MLP neurons of a small language model. Each row is named by its layer, matrix (up: input weights) and neuron, and shows model dimensions 0-95. Each number is 500 + 50 x the weight over its row's rms, rounded and kept within 0 to 999. Numbers have three digits each.
Before each neuron's rows, "fires on" lists the tokens most often at its 100 highest values on Wikipedia text that the model never trained on.

fires on: "th", " time", " first", " sit", " debut", " up"
L4.up615:453444516492566397493458519527525449526406465501457542539506450503469453508614520545445508562515534498421632565514466516503578512593549547496487504547429458559450498449440412497506521521538394414496464448482517418552534421549427465450496558481443494489508588519443505450521554477534531492

fires on: ",", ")\n", "\n", " in", "–", " ("
L2.up31:475554414515453463536559509358647551492467508513463494505597499472537440496586499530504571488567438514510550617511425456472554477505530533528530503508512488382450481502538460429507501529448539374418504511527546560485502496482562513494352489513516548495480580457484558435458540582478534542

fires on: " R", " I", " Me", " Tra", " St", " M"
L8.up950:473489587580446488500481507508507580552531485419535547516521428466442398482562512584536503582469544421457503453575504410530543492488527513461548503536487466438496505544442503482537571436466446573498507467490560508555478535433556506487481559534546471419446597516423450554384462541458492538

fires on: " ", "9", "2", " was", "4"
L9.up371:494494486512583481518524526451527355450394582420505489566486557505589549491524440597535400577485514551529504448495471484574535469523500553534499535484453421492514513455449548475543441520452493562480533510466531593462549460506460542483437531489449496401446516487421442628530468431495517486

fires on: ":", " be", "3", "0", "2", "9"
L8.up67:454479469565498400551537585515531442563446494447508479491458516451610474453504544544438578591494502469479548589473374482566543489430470510544479451479425572404499493554532545487523500531583441517512542513525446494469556537429485512489461518498413508476551529552493440565459515444511455495

fires on: " (", " ", ",", "0", "9"
L8.up346:509527497530458466548472517463500445488364457537567527534529458512508509489552570515475563418453485457447582455541459486428512503557542556449458515497542484483559555423410480542508377500450426506552417548514523594532588496480426454379552533585429512409556562460431504558508508528429486505

fires on: " \""
L9.up395:533534528504468527420523461470522548568462547512592634462575492519424485592487532447554524534555522543531448545367455579570558588430496461501468569542534498480411498544403601462471480501501521429530537524474527556531518460533526489510515422552537489492410550475493521581447520468461527484

fires on: ","
L9.up720:515568477528382479518447583471512469453519499534541496617517525430446494517514606437514470511517507449438512496482425453647552471486601453383491456478438539406562482499504533433404473550492535480502444536413519523560540458509420528457528540542538429474468607483527566453482512513466479512

fires on: " \"", "P", " “"
L4.up528:502552509587468465443483469457512545505552588540558517593508503505507517524515504452527423543505517482528548440436475545563398470375544466475481504642466504553453529508419573541473602523585404477484565379485552556481526438468563521495413461494511504412584474538535405500473499445434508491

fires on: "0", " −", " +", ".", "7", "2"
L2.up881:523520518628547475528551525480528542474348396576511557452457465477555515497519536441457512549534515431488526489474488496557455501646514591454508444543564499434445548476519491452474523517493418490553436563490541466637605509512456475471514510525511494506572444472461502437476495457497379432

fires on: "l", "n"
L9.up358:550494500484490438582469507500525560514542545542520599477642537428498419499495564427502500479549543506448477497503499566622562435550527552459513572520517449486513490489528551519495401549482463439452454503534474451594525473486539477463534467562482424505515531450462469461450536555515480519

fires on: "2", "4", "3", "7", "1", "5"
L2.up931:553512491598500514494477528482574544467552471533465518452429535438540406461488529477434444444503499582467542529481461477585489502601581608382418443497460496369539519501529517441452528550497494393528433527528517466538475493527490553472446510562508515494466537448508508467590593536580539587

fires on: "l", "an", "n", "at", "ens", "os"
L9.up494:576502505477513405480556468465518498465539441532503536512545497508417434494527485500536491466601451522480572476440553450588510499567514470450418534482489388412565511496566478442485460581519441466426522585410414498610459498564444564421548400510436472510476498428374499454457559554550457488

fires on: " ins", " inc", " Res", " sec", " rec", " Sec"
L8.up683:461507434514534464429440477458443508549490581483460511408463545560460500599522410507535488585537550475535440464544530555517582564524519517529506464482532555428498457401533459462511552557520507489510588439482541477466538546450509619501463437499442381439430530457546509576497583477404502541

fires on: " was", ";", ",", " (", " as", " is"
L9.up895:551388516534467498497537519486533491573350540555480514541496458496541538510496517487611495470599475517513500504537442528514498529504571577386546481490484473468607513445529431387456514493406506511464496502448571493468536524514513473471490426509453447539420506525546586489420499435468560500

fires on: "\n", ")\n", " |\n"
L2.up669:512455510531453458423563503446531500468433535598502474523574506424529519457549529425557485512638502521603506511492498501519578462534467522483497461473465512422531493474462501437521470669509518442450509446510580517593526496435548615468449470558493531481498481525443550458527601553497569464

fires on: ".", "3"
L4.up355:527567471513474523498595549416546585521446568480521449476514492510502430471474518549446555452550492422402503512534463468530506454504569486414539536588465477362543468519582589463473456496513510467499402534447467453571549513546416511503505395502468489439541540493472410472424454544524421500

fires on: ",", "ol", "r", "0", "ec"
L9.up531:405473524457554507508417505422579531534422425520521534504460420368543524471511485469485506478474506462569414538590485600435510555618559509448454430504529563536519495501492407447395477530452437365544492564484520468566557540480480532431477498524462488441468556453412486529533541468539516482

fires on: "is", "in", "i", "o", "iss"
L9.up33:544524568501457451474424465468543499554480480413512508406473505545503529606579529459483481634496517559525590399513495533531495562492474569521494411556506451530563543476504470488507516539474635441535433480479529479475500506484474472524537476487481520512403478481505491460454510527472463589

fires on: "o", "e", "ri", "is", "i"
L9.up69:467424451463425455470497487422495521570451482518506501434506480482448522532497577584483399445453504632547553497496493445514483540475514493501442430453517445527463478523492471480576509529500536464493423493490452509497502570434461527540470501569458537451514482537471448426600541559462379537

fires on: ".\n\n", "c", "==", ").\n\n", ".\"\n\n", "\".\n\n"
L8.up390:455464481488403538432521547537572442502510532552579506440517493475528481577581535409453427470581489440503507533430522528451621491490507523403483451492530469500421552486497466460562593452617503428484469463526526644531458431531490549486555435544526498518444480458465552491434559505444528492

fires on: " as", " called", " \"", " named", " name"
L8.up200:486463510576417472498518516485505600511496561540497471505466437413412488501451581417586520450531552433513515509487438560525542541539520475466524628484446485500335487521521526451540495437550418452502564477523483541543524509440617432521379463541563403489526481522482554564453531428520488502

fires on: "\n", " |\n", ")\n", " L"
L3.up33:511575530575508437408466520449583546571452415551504524472601532383498445467532543488536518505527479445604451495505483557539555463506533557507515433510461497456425502504519529449594528467478434474457458470498526493484494490483512494441483496553502505453531562466558552467547560478418535465

fires on: " as", ":", "',", " The", " As", "as"
L9.up586:501472449571516487452502533492565500547487526533470516468483472428446500513546491439595538566529593499508627485398488487431548500580495516539439542438514422458508443439459433480469441519532435450458492512496534472582517354449386523485483505589520525535475561460405515527534540531481513495

fires on: ".", ":", "/"
L9.up260:519486383591529409472580520492516506592491501559581513530490442500457484424582493513506502473491519463530520506524530479550541536544468541482488549512438438355559439463457530551440463499562453488467446507526447420500495462479446521444427510488442583472611491508430518469444496508525527466

fires on: ";", " |", ":", "):", " –"
L8.up749:494481464568479404486515544505495393521413429529452515586475395454516511480556503578500561460505472509533519539496487411472561507599560573452510500458495461469642501494497448486548479511494422486482421549489559423479511445419365469489454537607502495453513491525455414558567527531397552493

fires on: " "
L2.up607:488509477543486521462496515392564572515520508488579507517584549488450525508498425466534373479521494570441592513474474504551532380416533587531501510484474486410513513516557564399507519502450517430481555475488527465556475410545518562483502431490485482430456515469540527466431643467531535570

fires on: ",", "ox"
L9.up821:520462526502415478540561563441519447472492542549578510539512468513463490438495504468483430478528472478429475487420446491592404448512560482346453477538425443425529664505518535423462497535435531503432533544417545502504554439536463456523485468569501426522510550500515497515474487484598556490

fires on: ".", " he", " h", " He"
L8.up658:518505558618379504425564581461551561531429453550573527540598400505551514415518417535546517532482550421542454559423463513514551479511558522410510469442436522364550494537587521491523501472530445519424518466480485536555563484503533490488467535482442481432596465494469499425519475457456509442

fires on: "-", " (", "/", "+", " "
L9.up538:475495526490514479474482497471484493502428451550534559553534518525449499427538525501494498405560490576493580555410556511453517602547462624516459561543515351429572533527569478576549480498472439502414438487523449531511579493500518538469523469503458497462553525445477544482442481604545536450

fires on: ",", "–", " +"
L2.up147:485517478493484481527439506580586567554447466601551547551465400449503512491548476447501521471473473497526509567518367537521542429567598574541509440556553466473481470461557406431525560504423511385461465522487610496505490493543498467465458491485491492496482582433503574495428503513451543518

fires on: "|", ".\n\n", " |\n\n", "\n\n"
L3.up255:511506527535456466505454528411604481518477484530447469513533451484521439556480515466552429487564473503563531508457480558497553497545550482505494464497476436472493451511509484378436584518551523432552446518521520539553496519479538504455442511463455512456499551523467520455518621474499513458

fires on: ",", ".,"
L4.up780:472441507594442532527568586481511478526459472529545607514474502467480533429493507377501509541531543427441504494444411527554503499536525463373481446524543444405547537485551453445458566520451572438472511539447592479498503389501458465494456477622513495593498596427499549464482509485454500505

fires on: " ", " (", "("
L2.up27:544490507503385516487505474455522475496447489496622468582589450463490504576521529425514534481557485493505586524514475507447483436443519610459546523446575464470462436471494572485479498475487423478490443470467473554522468509548528507476478415500509492524524526435478537470504619483540490576

fires on: " |", ";", ":"
L8.up852:557476432510485455517533482453568550512414565499454523584509468444494553441523482425579438507507503466524564471476510508495556496508632471419481512538474490566520442547494520534564468461563458496523537568492487541493488483435449471510319458508463471451536520489423490549545514506403496578

fires on: "===", " \"", "=="
L3.up292:483470529546430547484499520453524541534489551490599534513493502529462482516525459431500541483509474390536481546440466534512553514396527445506525587540447546458430494439567541472439533494581519513587456391501528556578500566453588543510443408532505525477559502524543489522485540463432508503

fires on: " a", " e", " no", "ari", "qu", "ua"
L9.up587:571528500463412487529499523440508525446511454491544545371503491464547513448502465525550507490495482464496573562482507427594486573411490474430508443483436442444395419497554429495451556569471410444482551461468518552519546399490476545420488470463467549522649555476577511472468474538435553512

fires on: " |", ":", "ild", " Location", "ew"
L8.up530:507514451498534431438449580500474488456524531532437486552486466489554487443569487487553458517520540440440525524503478525463425623479489507501461468624472473484601553477464502546562554495543419513511559503503528534505506419393465442512456545520535476507563531489450502523530489425416546522

fires on: " "
L4.up5:467413545610442517510613542455497528487470565495606430493586515507468551519528426397516514507520518491456542546478468406482551375410564592422510553469491469495514487457496555433433495455495480492488540511436554570494509502519486520481501467541475492459524489515468437577463536458434425537

fires on: ".\n\n", "|", "=", ".\"\n\n"
L9.up152:387534482509461493498426606435557479557552537434480525482493458446537479538583581449558534549566461510596504541467426594531564464419480480458444554558510477499456508533503536431422489517540474455528512390517450503558478533501481540535489428494520548524440597486555550501500542533454497528

fires on: ",", " the", " and", "F"
L4.up622:547447496446439499560584484549494514516496438578505528490495527500427541496511488485458525470526547536425479491422466515561433463582469475428443534482475419496492512453472451559528449530502514491432483547470575414492536434499443557484481505692518497583520571399385528542527540467575548481

fires on: "isc", " dec", " rec", "-c", " Inc", " inc"
L3.up771:533437441490477447455420546509523531509431577439475496389581552479508487541481412537553505591528515455592473482502505502572480491417496538486461423414478550480462597424534462467512494500497514523480552418487577491479505486524463678498418516572518496476622510525523479543565517481434491521

fires on: " comp", " \"", " cont", " imp"
L8.up536:524468572478522511438475516424545458491487641509559513448519483580534482563520470546459467481479483439540492602412494515560499566496503520550481529483482510472402468475495546479425535468501557401541592482469475495561541539449496569420381442506467512454472524483567484448538477432592482549

fires on: "-", " ", "2", "p"
L9.up225:464539501602498512413468498413538470530477590534592581441567513453393557515510470414536419496492606478483546523516552622468486605568570628491495480529520460441553387619520469424412513537463503433421527472421504486538520487522516468485405382532459479505498510485627514454430493567583603563

fires on: " "
L9.up457:519392482546562573509523494461520540490433517480577619496547457514529553496479506508455544522633498432536509561457467528530541577492467572498499525450541536417489487426556516496464464501519459452468484494433608564541499425550462483462464399473522513516554478444529491502436500426496480576

fires on: " |", " of", " |\n", " from"
L8.up506:514499523450445519491562569450510496532387566546397486569528550495456514469489554447512556484637487518426556495400490422526439442560548537457429569487526511443516474490526518545531539518542524494423517516447580610457522526383435529526453452565443437487509486525458581503453514561451460514